{"num_hidden_layers": 17, "hidden_size": 192, "num_attention_heads": 6, "num_key_value_heads": 6, "head_dim": 64, "intermediate_size": 512, "vocab_size": 8192, "hidden_act": "geglu", "norm": "rmsnorm", "norm_place": "peri", "norm_eps": 1e-05, "positions": "rope", "rope_theta": 1500.0, "rope_fraction": 1.0, "qk_norm": false, "attn_scale": 0.125, "bias": "none", "tie_word_embeddings": true, "parallel_block": false, "extras": ["capped logits"], "init": "normal", "init_std_qkv": 0.046, "init_std_o": 0.00558, "init_std_up": 0.046, "init_std_down": 0.00483, "init_mimetic": 0.7, "optimizer": "muon_variant", "learning_rate": 0.0028, "lr_mult_qkv": 0.7, "lr_mult_down": 2.0, "beta1": 0.95, "lr_head": 0.0156, "max_grad_norm": 1.0, "warmup_steps": 200, "schedule": "wsd", "decay_fraction": 0.446, "decay_shape": "linear", "final_lr_fraction": 0.1, "batch_tokens": 65536, "max_seq_len": 512, "doc_mask": true, "train_tokens": 306400000, "max_steps": 4676, "dataset": "wikipedia_en"}
MLP neurons of a small language model. Each row is named by its layer, matrix (gate and up: input weights) and neuron, and shows model dimensions 32-95. Each number is 200 + 20 x the weight over its row's rms, rounded and kept within 0 to 999. A neuron's up and down rows have the sign that makes its largest values positive.
After each neuron's rows, "fires on" lists the tokens most often at its 100 highest values on Wikipedia text that the model never trained on. A number after a token or word is its count.

L4.gate276,168,191,208,244,242,172,192,190,201,215,199,198,224,200,157,207,158,232,177,207,196,169,156,194,207,198,188,217,226,219,177,181,173,186,193,203,202,196,228,202,192,168,198,207,196,192,147,221,239,220,249,190,218,169,175,208,185,180,235,225,165,202,192,185
L4.up276,201,185,194,204,209,171,175,190,218,240,204,199,216,195,188,206,198,194,210,227,186,164,221,215,190,200,176,218,160,213,202,212,210,202,243,206,234,195,184,171,207,199,194,244,244,211,194,200,214,210,166,236,197,189,220,181,187,197,171,210,181,207,219,205
fires on: "s" 35, "'" 11, "ser" 9, " French" 7

L4.gate24,198,218,230,227,229,210,186,175,180,196,215,212,181,209,182,212,173,227,205,219,180,175,198,223,180,231,174,205,159,203,210,185,192,195,206,187,201,220,193,197,192,209,217,222,194,202,203,206,205,229,192,200,200,193,229,174,204,190,231,187,201,142,165,201
L4.up24,192,188,196,254,218,189,188,218,187,203,216,221,188,189,160,226,211,187,222,181,198,189,170,270,196,188,166,211,201,180,238,188,201,228,202,158,191,206,237,196,205,205,224,183,179,172,159,195,214,210,172,216,219,197,221,158,230,189,173,228,177,180,179,173
fires on: " over" 15, " business" 15, " economic" 13, " than" 9

L5.gate207,201,195,183,188,209,208,196,216,206,235,210,209,199,216,228,198,203,188,196,194,177,214,175,198,214,188,212,193,169,202,221,216,225,187,171,186,195,186,235,200,213,207,219,169,213,208,218,202,183,157,194,232,239,226,179,195,162,185,186,207,221,203,204,234
L5.up207,201,225,196,202,201,206,154,209,195,193,199,180,201,196,189,209,196,215,237,207,212,225,251,154,166,216,190,182,194,214,223,195,182,226,197,224,202,235,210,183,180,203,216,205,202,198,203,155,200,202,180,217,231,222,214,192,200,216,181,224,190,184,202,187
fires on: " |" 75, " and" 8, " or" 7, " were" 4

L10.gate97,176,208,193,200,241,180,197,190,223,181,240,167,198,180,213,236,219,217,221,191,184,168,186,209,187,194,228,188,192,185,201,182,208,227,197,215,173,133,196,240,177,157,201,194,200,181,205,204,220,177,197,230,180,196,174,200,185,182,182,235,202,190,205,216
L10.up97,204,197,228,206,247,201,181,197,192,192,205,242,201,209,200,199,227,197,216,217,190,178,209,212,194,197,236,199,176,232,206,181,179,219,221,173,219,181,187,211,197,221,217,186,190,210,183,225,160,228,209,188,200,197,207,203,164,173,197,212,161,224,261,174
fires on: " |" 21, ":" 11, "um" 11, "-" 11, " of" 5

L5.gate84,210,173,231,158,225,239,207,217,160,202,218,208,207,228,199,197,229,195,217,198,211,188,194,191,184,211,206,197,194,196,186,235,159,220,186,188,201,186,201,207,204,184,203,184,164,224,215,230,252,184,217,241,209,183,205,218,192,180,221,189,207,219,205,204
L5.up84,185,190,192,194,239,228,235,204,173,180,205,195,236,207,179,198,219,197,201,209,230,175,219,216,197,188,204,230,145,173,202,212,203,207,188,190,175,217,170,242,222,173,180,223,154,211,184,209,242,177,182,217,173,181,204,185,205,219,214,195,193,215,180,198
fires on: " |" 98

L5.gate166,230,207,181,188,192,173,181,196,196,234,194,204,193,218,236,206,212,195,173,194,183,197,230,224,204,186,204,207,212,174,154,165,217,195,181,222,193,232,192,175,185,220,233,217,217,210,187,203,196,232,191,236,228,249,162,164,190,193,222,209,178,195,218,201
L5.up166,141,206,212,223,214,218,226,214,199,164,214,193,209,213,237,189,206,206,191,242,239,198,167,201,174,211,212,185,207,184,200,208,190,180,192,198,216,225,218,187,202,195,165,185,188,185,206,188,225,181,202,213,176,205,197,175,200,191,200,226,204,176,208,223
fires on: "c" 16, "C" 16, "r" 13, "l" 8, "g" 7, "v" 6

L14.gate179,186,220,208,184,179,210,203,200,185,152,234,215,204,210,209,163,205,178,199,208,186,203,210,185,237,234,208,224,206,189,165,190,189,240,219,225,203,216,218,205,194,198,191,173,169,182,228,238,172,244,186,170,201,187,186,211,223,187,187,166,203,207,211,205
L14.up179,157,194,248,193,205,250,191,205,198,171,205,203,206,225,207,203,204,215,198,200,200,222,180,188,209,203,175,165,207,231,168,207,227,218,188,175,169,221,216,196,204,226,198,212,173,197,179,207,212,162,184,182,200,236,229,192,190,193,195,176,243,190,205,210
fires on: " 1" 18, " 3" 18, " 2" 17, " 4" 11, "  " 8, " 5" 6

L4.gate359,207,179,190,197,209,198,183,183,197,219,167,192,249,233,182,210,194,194,223,183,187,161,205,228,220,211,201,196,215,202,213,201,238,233,228,235,194,182,203,187,216,241,240,184,182,187,211,210,232,214,155,197,208,220,208,237,180,184,190,231,195,213,147,210
L4.up359,227,209,223,229,199,190,211,199,186,200,201,175,210,206,170,204,162,193,218,213,184,167,186,190,203,187,214,208,198,190,207,207,170,215,238,214,195,206,197,208,191,195,240,186,221,206,251,233,213,192,176,223,223,186,247,207,214,206,187,162,161,221,203,185
fires on: "ing" 15, "{" 12, "History" 8, "ings" 7, " time" 5, ";" 4

L10.gate37,209,234,204,206,223,198,196,155,203,187,176,201,195,237,187,220,172,228,210,225,213,215,177,211,215,192,181,236,197,203,176,145,179,181,200,207,197,198,223,208,226,185,220,164,199,175,222,196,202,206,207,204,225,195,182,200,213,204,169,213,206,222,189,182
L10.up37,198,188,207,196,237,200,211,177,203,185,223,216,200,212,193,209,190,160,194,212,241,206,225,199,202,187,210,215,181,220,213,221,207,182,217,179,244,218,211,180,149,202,204,226,217,215,221,221,219,208,202,204,178,152,216,168,221,181,225,216,215,209,183,201
fires on: " that" 71, "," 9, " if" 6, " because" 4

L4.gate301,180,199,221,180,181,172,179,214,217,165,189,209,213,208,174,178,187,193,201,219,218,234,228,211,206,180,189,182,173,225,236,218,223,160,187,183,227,199,193,207,207,194,156,225,220,179,179,222,194,186,194,178,186,228,187,181,234,181,210,188,188,209,218,210
L4.up301,227,183,180,188,198,200,208,191,205,196,192,204,200,173,188,183,185,221,227,212,215,175,184,193,198,213,190,208,201,220,240,192,205,222,241,199,211,176,224,183,217,190,192,197,190,213,216,201,209,206,161,222,217,177,169,193,202,192,201,220,207,176,209,190
fires on: "." 17, " −" 12, " Total" 11, " Score" 9, "−" 8, " |" 7

L8.gate504,206,208,252,198,224,179,210,186,207,169,220,163,218,169,153,194,164,185,244,205,175,205,199,218,235,217,204,217,202,219,188,204,231,179,227,230,218,218,197,220,200,203,213,160,215,180,203,191,205,203,186,189,191,183,224,220,200,219,196,195,188,256,227,185
L8.up504,216,165,218,160,225,240,234,185,198,234,209,171,174,204,188,189,192,209,224,195,202,164,205,166,197,194,200,228,199,212,197,222,195,203,180,177,215,197,211,193,220,217,198,195,206,182,172,210,199,158,222,212,230,207,187,212,178,226,209,195,197,205,195,239
fires on: " -" 21, " “" 19, "-" 14, " *" 7, "{" 7, " –" 6

L7.gate482,231,231,194,203,200,197,205,212,207,186,182,171,203,184,181,187,211,196,173,214,225,186,200,221,219,223,202,199,225,207,204,204,195,185,237,211,188,220,186,236,201,211,256,239,217,183,163,199,206,230,217,171,227,199,189,202,218,237,205,205,196,190,174,227
L7.up482,226,199,176,184,211,206,201,202,222,160,179,199,185,211,211,205,170,222,197,165,222,173,217,159,212,189,205,195,179,193,217,183,194,202,213,214,201,176,183,208,205,126,206,185,201,190,205,246,187,184,189,191,206,201,206,208,197,209,175,194,208,201,180,197
fires on: " have" 15, " I" 10, " had" 9, " having" 6, "one" 5, " they" 5

L5.gate103,217,249,180,173,205,220,239,227,193,216,198,236,201,204,188,196,210,184,183,188,200,189,192,203,195,169,220,185,208,188,211,228,182,210,224,227,175,204,197,215,200,213,190,186,155,194,179,213,240,199,198,190,214,217,182,234,207,215,221,200,182,185,186,190
L5.up103,217,211,221,184,228,184,207,213,203,208,203,208,230,229,219,219,214,191,207,180,167,163,177,207,180,200,248,192,219,182,225,178,215,200,187,197,221,173,171,231,170,171,207,181,171,219,166,178,270,192,230,197,157,182,213,200,198,225,211,229,198,176,211,206
fires on: " |" 52, " School" 5, "*" 4, " State" 4, "ks" 4

L3.gate243,186,185,175,235,211,193,219,214,214,214,192,233,204,196,199,191,213,167,196,192,223,212,151,222,198,215,207,238,189,236,218,200,226,179,209,206,189,203,226,202,189,209,185,185,225,154,200,219,186,170,198,192,234,205,192,220,192,203,221,213,209,209,181,214
L3.up243,186,208,153,176,230,171,163,206,204,201,216,181,196,203,221,207,181,187,186,188,219,149,196,171,181,212,212,178,217,197,203,218,200,219,195,198,213,201,189,231,174,217,236,194,211,207,183,215,195,146,200,204,185,181,218,174,222,211,176,212,224,216,219,210
fires on: "-" 86, "And" 11

L4.gate26,183,207,172,211,198,202,233,210,218,181,217,233,177,187,209,195,172,179,180,194,207,164,197,212,180,182,141,198,203,175,188,179,210,175,208,181,214,210,201,228,159,241,207,211,205,212,226,219,214,218,161,147,217,190,196,223,238,190,185,166,200,187,203,191
L4.up26,196,196,212,208,190,210,194,221,201,176,176,184,201,264,207,200,167,164,178,142,221,173,214,188,216,182,167,198,228,203,157,223,199,200,179,172,179,175,172,225,200,202,190,227,181,178,220,180,221,181,198,186,191,164,202,217,189,212,185,226,184,197,186,208
fires on: " res" 35, " ne" 8, " ac" 8, " Comm" 6, " abs" 5

L7.gate411,181,212,175,193,201,194,227,234,237,213,226,199,193,183,194,190,184,206,189,210,155,191,226,149,184,201,205,198,201,175,183,205,221,191,170,208,199,216,207,230,208,183,197,202,210,203,222,193,175,184,197,230,211,198,234,223,192,211,204,228,213,197,190,195
L7.up411,166,175,222,203,188,209,188,203,226,178,215,209,229,228,171,200,193,209,211,216,208,211,203,185,184,180,215,170,218,199,184,233,173,190,182,190,196,202,242,204,221,186,214,222,213,189,155,213,185,211,176,194,175,243,189,215,223,197,229,193,197,200,181,233
fires on: " is" 26, " was" 14, " began" 10, "\n" 10, ")" 7, " |" 5

L6.gate335,205,204,196,199,192,167,204,204,216,197,221,174,201,187,202,188,197,219,236,220,183,180,178,191,192,215,156,207,231,182,182,236,213,196,211,230,180,208,200,204,209,200,211,212,198,189,201,218,246,207,190,227,169,221,229,213,196,197,177,196,195,202,188,203
L6.up335,184,201,227,208,210,222,196,208,219,184,213,221,193,213,191,209,206,206,217,194,190,199,194,193,216,215,201,217,216,188,167,204,179,198,217,177,220,154,207,223,200,205,229,166,205,209,199,220,164,168,193,232,183,228,206,182,198,215,188,212,175,231,186,234
fires on: " |" 67, " –" 21, ";" 7

L5.gate466,180,215,222,156,234,224,211,211,177,214,230,179,203,238,180,215,210,209,224,220,204,189,203,195,236,193,205,196,211,227,190,179,207,239,168,198,227,240,204,211,188,212,146,195,187,170,219,193,198,201,146,201,186,230,202,224,202,216,223,185,174,195,172,213
L5.up466,184,229,231,217,215,222,211,203,224,198,200,223,183,171,183,175,207,208,184,188,219,169,225,203,180,199,219,189,208,173,206,219,221,205,205,196,181,218,166,177,182,184,192,179,196,200,208,235,197,209,209,186,202,175,254,192,189,204,190,180,201,217,241,215
fires on: " |" 41, "|" 28, "  " 6, " each" 4

L2.gate113,206,209,207,226,189,183,225,208,180,176,213,204,197,206,163,213,204,188,209,224,196,187,191,222,190,202,239,187,186,216,204,207,200,222,231,189,175,185,194,189,173,180,163,196,189,197,186,193,214,194,182,199,217,194,240,203,229,221,233,195,166,176,207,225
L2.up113,189,218,185,217,211,195,216,217,222,219,217,188,164,158,187,201,204,196,197,225,203,202,184,231,214,207,248,167,201,171,191,186,182,206,225,224,177,207,218,178,176,198,205,155,206,220,224,242,190,232,198,189,199,187,197,160,230,171,172,206,213,185,193,204
fires on: " |" 100

L8.gate490,178,214,193,203,220,176,190,183,211,205,199,245,197,182,194,210,174,176,215,153,192,194,185,212,243,187,165,195,172,230,201,247,170,216,237,190,203,185,181,197,199,219,223,133,191,187,182,214,201,228,202,201,211,190,222,235,155,214,233,184,237,231,195,179
L8.up490,212,234,206,210,186,189,236,213,176,196,222,200,224,173,205,195,186,177,209,149,181,188,155,227,223,217,238,183,179,196,187,203,180,189,190,199,204,205,206,194,245,191,193,226,217,197,174,174,199,209,226,165,201,220,243,190,192,203,250,158,186,205,203,222
fires on: "  " 81, "|" 5

L7.gate310,204,211,209,180,188,188,180,197,211,211,210,184,187,213,180,201,193,232,203,179,200,198,198,206,193,202,174,215,177,187,209,179,176,243,188,207,185,185,197,189,169,208,190,214,145,210,181,197,185,224,157,217,202,198,192,162,181,187,152,181,223,232,203,230
L7.up310,192,213,198,234,228,227,161,214,177,163,203,173,205,225,227,177,212,190,230,224,202,223,229,219,179,191,212,206,212,207,192,229,204,209,183,195,215,211,217,214,182,200,229,202,194,173,215,165,188,206,191,182,226,186,223,190,197,228,205,200,184,236,180,186
fires on: " to" 41, " and" 30, " or" 14, "-" 6, "–" 4

L3.gate179,198,200,168,195,171,206,183,223,176,191,206,226,155,210,216,231,196,222,229,215,173,226,200,220,170,208,198,214,156,224,191,160,204,205,223,205,181,178,199,195,201,168,202,224,233,183,200,178,208,185,167,195,188,219,181,185,222,198,199,198,211,163,213,218
L3.up179,191,209,144,209,206,203,192,232,200,180,218,195,190,219,181,186,227,180,194,212,195,154,220,218,191,214,214,203,169,194,177,198,204,205,258,218,155,175,192,183,195,213,213,226,232,198,177,208,221,222,205,219,205,188,217,198,211,205,214,183,197,166,199,212
fires on: "\n " 34, " |" 12, "1" 6, " 2008" 6, " century" 5, " years" 5

L4.gate15,218,226,155,221,228,185,205,238,176,197,190,181,226,189,188,204,188,197,226,186,204,196,196,205,213,195,212,188,220,190,174,182,187,236,185,205,208,173,223,207,198,225,219,173,200,182,222,215,201,191,248,224,216,183,188,193,183,185,203,194,183,210,190,190
L4.up15,213,212,219,251,209,237,231,238,211,181,213,198,169,205,225,206,190,209,215,221,182,195,195,170,202,217,205,195,198,235,244,195,171,188,198,198,183,211,177,193,163,205,209,179,201,209,174,225,213,192,214,226,200,225,160,182,224,195,228,239,176,207,171,206
fires on: "'" 29, " &" 22, " and" 22, "–" 9, "/" 7, "and" 4

L2.gate261,163,196,183,193,225,187,162,185,180,210,179,203,242,198,205,206,229,176,182,214,198,210,181,182,203,198,185,196,221,215,187,225,172,206,228,175,192,223,221,212,210,193,200,177,224,195,215,202,196,173,242,200,190,236,196,156,193,192,211,174,180,213,228,209
L2.up261,202,195,177,208,224,195,180,184,178,236,205,171,207,217,213,196,203,183,205,193,182,211,211,195,217,196,236,215,223,226,211,185,216,202,211,205,191,234,218,180,199,209,214,178,233,224,239,221,174,182,191,197,180,203,190,228,173,220,195,202,191,207,208,232
fires on: " P" 44, " Ap" 15, " Pet" 13, " Nat" 10, " Math" 7, " Alt" 5

L5.gate40,199,197,189,220,191,216,176,200,207,195,207,202,211,206,168,206,211,177,164,195,201,235,195,189,211,215,163,234,194,211,179,213,216,216,197,157,197,222,207,198,196,229,227,179,208,162,177,234,208,219,182,186,211,200,210,213,218,179,206,234,202,190,207,213
L5.up40,179,187,179,188,193,186,171,207,189,183,176,189,198,171,184,189,204,175,181,176,190,197,186,198,221,191,200,191,225,238,185,254,206,170,210,177,190,231,177,220,206,231,227,201,170,219,207,213,230,190,172,198,215,172,232,231,189,215,209,221,230,208,198,204
fires on: "\n" 75, "-" 9, "ta" 5

L2.gate10,236,194,240,205,184,165,175,194,150,191,196,198,207,205,196,242,196,186,223,202,211,194,168,186,195,176,253,213,205,213,182,180,182,205,194,177,197,249,171,195,181,202,220,173,203,215,224,232,163,206,200,219,202,194,194,182,217,206,204,203,184,209,165,188
L2.up10,196,194,222,225,198,185,166,174,192,227,197,207,209,211,210,206,216,175,210,180,199,227,224,177,188,176,210,199,161,216,203,162,178,209,201,202,202,218,209,175,195,179,194,187,169,190,220,188,175,194,165,183,213,207,202,166,205,170,233,200,187,216,192,197
fires on: " to" 72, " since" 13, " /" 4, " from" 4

L5.gate492,181,205,220,167,240,187,239,225,216,203,200,225,179,190,212,211,189,206,176,162,220,181,194,197,201,185,215,192,155,180,226,232,168,204,209,219,191,201,226,196,189,210,209,193,227,185,214,197,260,189,214,222,193,206,188,191,177,198,205,211,188,186,219,190
L5.up492,212,159,201,223,204,223,241,183,199,200,181,189,210,189,174,205,208,200,181,206,188,164,230,211,210,195,218,224,185,160,192,204,198,193,188,197,187,179,213,199,170,158,187,207,192,175,198,211,231,188,219,233,187,208,202,181,174,208,189,181,222,197,206,186
fires on: " |" 36, " (" 29, "," 22

L2.gate255,204,180,196,172,168,208,168,166,225,182,245,183,181,196,193,200,220,162,206,218,216,192,224,201,201,201,173,235,167,201,231,201,210,226,197,182,167,242,202,200,229,195,190,209,211,224,225,231,189,188,195,229,234,191,223,188,162,206,227,201,189,179,189,215
L2.up255,226,195,205,228,192,173,214,198,212,200,236,175,213,170,163,214,218,155,169,189,173,208,182,240,223,181,223,212,168,202,221,220,205,228,186,184,198,189,186,208,188,217,191,193,237,236,217,206,199,191,218,193,218,162,205,185,180,177,174,203,186,190,199,168
fires on: " over" 20, " number" 15, " than" 13, " what" 9, " about" 7, "over" 6

L2.gate169,177,221,197,177,227,203,167,214,204,187,180,209,172,191,227,199,228,228,177,240,178,158,183,202,186,193,190,230,217,194,190,201,174,200,213,224,214,237,228,187,163,200,166,236,206,162,204,214,195,229,204,182,248,169,195,204,186,197,206,189,188,229,211,166
L2.up169,222,205,215,186,180,205,190,211,226,189,199,197,200,256,190,205,184,201,210,227,211,188,183,231,180,183,211,198,228,209,180,197,149,220,194,206,211,184,173,197,187,176,201,237,246,203,179,238,202,195,163,203,213,144,220,223,191,200,210,186,203,211,170,174
fires on: "s" 23, "A" 21, "The" 21, "'" 9, "ue" 4

L5.gate148,175,178,179,197,227,169,190,175,218,186,224,211,244,232,203,185,226,226,184,223,218,208,202,186,214,222,212,212,200,190,221,186,216,208,216,196,204,180,187,210,187,191,215,199,245,184,156,212,193,198,205,235,188,191,221,186,185,195,218,169,256,233,207,199
L5.up148,209,231,201,218,212,225,191,245,229,189,156,184,165,221,200,178,212,225,197,195,211,198,201,219,222,185,224,236,199,183,193,214,175,193,214,151,184,200,211,187,171,189,186,241,204,223,204,211,210,205,189,186,209,195,189,182,212,194,177,162,200,209,209,211
fires on: "o" 33, " |" 17, "u" 9, " second" 8, "or" 8

L10.gate367,181,191,228,206,195,206,188,194,174,207,205,229,182,166,205,222,189,184,169,218,214,197,206,165,198,179,160,180,251,179,200,187,218,198,196,211,187,202,215,215,163,213,195,208,213,209,211,227,212,200,217,194,191,172,171,193,193,179,216,219,195,217,224,181
L10.up367,208,223,196,165,194,214,198,164,186,208,231,208,216,189,169,208,226,180,206,211,235,196,241,204,201,175,179,171,224,201,205,149,194,172,209,177,198,204,184,245,215,225,237,187,173,202,199,208,176,215,177,226,166,195,183,199,217,166,211,188,164,195,183,180
fires on: "\n\n" 56, "\n" 42

L13.gate5,218,205,168,189,216,205,221,173,237,198,179,203,208,187,204,183,230,183,201,242,225,221,177,169,166,192,173,203,187,241,210,225,228,187,184,197,217,171,205,183,173,198,199,228,183,207,215,204,202,205,151,212,224,191,210,227,189,190,192,198,181,188,175,222
L13.up5,199,197,212,144,224,160,207,239,206,180,186,209,203,200,218,187,203,193,205,216,177,173,198,196,200,218,226,182,166,224,195,179,251,193,169,215,218,185,211,225,209,175,205,230,229,214,181,202,178,180,214,234,179,169,194,180,184,163,184,219,231,199,239,230
fires on: " (" 41, "\n" 16, " st" 7, " impr" 6, "\n " 6, "-" 4

L13.gate198,177,209,188,219,207,236,224,166,180,188,226,185,218,174,215,248,158,213,170,224,200,192,180,191,173,200,194,174,233,210,202,199,206,216,206,189,197,189,202,183,209,181,223,209,212,211,201,191,234,206,214,191,192,182,186,229,197,201,180,211,164,188,187,196
L13.up198,208,183,231,210,183,215,218,198,180,205,228,178,199,202,190,217,194,181,201,160,216,181,189,202,197,184,145,191,239,183,204,197,168,205,231,180,206,228,210,211,209,196,217,228,208,186,199,216,166,215,210,217,204,193,186,183,205,188,215,182,179,229,180,204
fires on: "-" 49, "\n" 14, "\n\n" 12, "/" 8, "'" 6, " Mc" 6

L14.gate50,195,204,203,186,170,181,220,223,189,211,218,245,205,185,190,187,183,209,186,173,202,185,189,193,188,250,179,166,189,216,195,213,193,246,227,208,191,228,204,199,214,225,231,200,171,193,199,186,193,191,230,238,216,213,204,197,199,151,200,196,179,202,187,208
L14.up50,192,219,201,188,173,206,197,198,210,189,160,201,209,160,170,201,171,165,245,188,190,240,201,214,220,211,195,199,173,198,174,177,200,197,197,215,216,199,199,208,246,187,215,200,187,203,195,181,156,191,193,191,235,250,208,187,166,172,239,193,201,228,217,186
fires on: "–" 21, "|" 11, " Box" 7, " to" 6, ":" 5, " January" 5

L4.gate139,189,193,191,228,234,180,172,181,170,213,208,237,210,181,183,212,209,174,193,202,238,240,207,198,150,207,196,197,170,237,194,218,196,197,207,171,190,196,184,197,192,199,177,190,211,191,197,172,178,182,198,207,222,194,187,175,245,216,151,214,226,218,183,214
L4.up139,200,162,181,203,209,203,202,180,186,181,180,181,174,212,219,168,203,196,197,183,200,179,196,204,177,215,179,226,188,232,206,178,213,187,193,190,179,210,175,249,175,194,217,226,194,220,218,222,187,182,242,211,178,156,198,188,216,220,214,177,190,221,236,243
fires on: "," 51, "-" 31, "cal" 7

L2.gate494,174,191,156,205,222,223,212,205,190,163,203,190,175,182,231,181,229,227,182,198,232,211,180,195,237,195,232,199,216,205,229,196,215,202,182,178,191,203,233,173,194,160,187,187,199,173,187,207,223,197,197,184,230,213,225,200,176,202,213,200,193,162,213,210
L2.up494,196,211,184,204,222,245,173,230,230,189,161,176,190,171,208,192,231,198,216,180,184,229,195,166,232,194,210,217,198,187,198,216,219,203,188,181,167,218,241,199,188,184,190,188,222,203,204,178,216,179,180,206,219,222,213,180,193,209,216,212,172,211,220,210
fires on: " |" 82, " date" 4, "at" 4

L4.gate166,175,203,209,217,191,226,240,181,217,200,196,204,217,188,178,223,165,195,161,216,193,203,209,183,181,181,189,216,211,163,185,202,157,177,230,216,198,192,195,198,175,205,191,173,220,188,205,217,201,214,206,205,216,236,223,180,202,235,157,197,198,200,219,196
L4.up166,182,199,181,187,208,213,248,189,178,192,187,210,205,183,199,198,237,208,189,224,198,166,231,170,208,195,240,209,195,173,202,226,167,167,170,226,195,223,206,185,197,169,198,205,205,195,204,212,202,189,221,190,216,181,211,178,207,181,180,222,202,211,183,214
fires on: "," 36, " a" 28, " |" 13, " –" 10, "|" 5, " an" 4

L5.gate167,202,169,158,201,246,197,168,190,215,224,204,204,205,192,203,205,190,219,184,198,178,183,203,189,191,206,161,180,189,221,217,227,210,183,217,208,205,197,189,220,168,199,191,226,204,195,173,209,211,199,208,218,162,233,172,207,201,222,186,207,228,191,204,210
L5.up167,220,222,163,180,171,244,213,227,192,189,203,233,192,215,200,186,201,201,217,198,198,251,204,206,216,194,192,222,226,189,204,172,183,186,236,209,217,203,215,206,212,195,203,186,183,223,204,208,211,182,180,223,241,179,212,204,191,191,200,229,165,227,204,175
fires on: " |" 72, " —" 17, ";" 11

L5.gate98,189,207,179,173,182,240,193,220,216,218,184,196,211,196,176,160,211,203,215,176,174,226,167,195,225,190,204,209,187,194,211,226,172,215,230,185,210,203,195,219,197,183,236,182,208,174,180,195,238,232,189,206,201,196,216,171,205,167,210,195,210,222,197,215
L5.up98,182,216,182,161,198,225,186,239,221,190,191,200,207,210,165,173,221,165,186,179,182,173,213,192,212,173,240,212,187,185,218,217,182,202,208,186,202,219,221,220,192,181,183,173,247,190,217,206,226,207,215,199,193,190,211,151,203,182,213,193,225,228,200,215
fires on: " |" 97

L4.gate300,167,188,221,215,261,232,208,200,170,198,196,217,213,174,212,199,200,214,194,166,187,197,194,207,254,173,175,176,238,192,212,208,186,210,228,172,209,215,167,207,169,187,215,202,209,173,207,187,214,197,201,221,194,239,188,205,164,197,216,186,192,216,185,191
L4.up300,180,189,203,196,182,201,183,168,173,177,219,187,207,185,196,205,190,208,206,210,152,190,204,211,231,187,206,178,202,198,209,196,173,210,197,186,206,192,201,231,175,176,212,197,200,184,194,231,197,207,198,203,141,235,181,168,190,181,215,185,189,222,222,213
fires on: "  " 96

L7.gate365,208,223,229,185,195,181,183,196,205,183,217,217,181,208,163,190,194,139,221,192,202,190,195,217,219,200,213,188,226,217,181,232,178,208,178,190,174,191,230,209,218,222,158,156,222,201,179,194,198,210,203,187,206,232,187,176,196,196,208,197,203,198,237,177
L7.up365,199,235,192,215,211,208,207,194,220,218,172,166,219,200,226,200,195,165,194,196,180,223,190,208,225,195,185,149,208,187,194,201,181,184,220,181,157,197,212,187,200,208,169,219,179,187,188,208,182,235,216,157,189,202,222,170,199,236,186,219,182,188,254,187
fires on: "," 34, "|" 12, " |" 8, " born" 7, " made" 6

L7.gate39,196,202,214,180,194,217,170,232,187,225,229,175,199,224,198,178,179,212,220,191,189,168,198,222,226,163,193,216,199,178,191,207,188,237,137,199,227,190,201,187,192,177,239,202,165,177,223,192,204,178,191,227,216,174,200,180,231,192,204,184,197,209,195,228
L7.up39,233,184,229,212,183,202,172,181,211,192,201,169,166,205,190,208,187,213,198,171,196,212,199,162,189,199,192,209,212,217,215,221,193,207,186,219,219,177,215,204,220,208,204,144,193,203,192,217,213,195,188,181,187,193,200,178,226,165,207,231,212,210,139,197
fires on: " and" 69

L3.gate157,188,245,189,233,184,199,198,201,209,197,193,230,185,199,219,200,202,171,193,158,216,167,183,209,200,179,183,187,179,165,201,215,195,231,214,189,243,194,203,195,191,209,206,173,226,192,220,182,203,218,212,187,176,213,190,162,181,205,195,194,185,228,211,208
L3.up157,182,228,199,218,208,198,197,203,223,180,208,178,179,200,210,173,193,196,211,191,174,195,249,211,214,175,226,210,188,199,214,198,191,220,214,179,195,244,219,171,215,173,205,192,215,231,197,178,212,214,191,186,200,195,177,200,194,195,209,161,194,222,189,200
fires on: "=" 37, "  " 19, " Fe" 6, " Be" 5

L7.gate122,225,235,186,202,229,182,203,243,182,194,157,227,214,227,222,194,224,182,230,230,216,178,202,191,184,219,185,206,187,187,228,196,161,204,202,199,196,197,210,190,201,169,224,185,175,195,178,188,198,206,196,215,213,198,206,189,214,202,173,196,165,226,184,178
L7.up122,232,197,199,179,218,217,182,187,218,195,210,205,204,194,168,184,191,194,188,201,199,173,204,211,196,180,215,211,186,190,198,181,192,222,178,207,235,219,209,201,171,187,184,190,231,211,231,206,215,221,193,221,162,185,246,175,228,205,185,207,237,201,177,175
fires on: "," 66, " died" 5, "On" 4, " that" 4

L7.gate260,189,212,187,173,193,189,187,196,193,205,210,186,164,193,180,232,219,218,218,189,212,171,190,181,189,236,212,209,212,235,213,250,236,217,155,202,209,184,223,216,190,225,207,217,212,189,190,195,197,195,224,241,212,230,190,232,201,169,195,218,210,190,170,209
L7.up260,195,183,180,216,219,202,199,172,178,219,190,212,206,234,162,183,185,188,219,203,195,205,246,200,211,160,199,183,146,213,205,201,191,200,192,224,231,222,184,182,205,190,199,197,210,180,184,170,204,202,182,200,211,218,174,209,169,225,180,228,181,224,208,209
fires on: " and" 55, "Early" 7, "Career" 5, " |" 4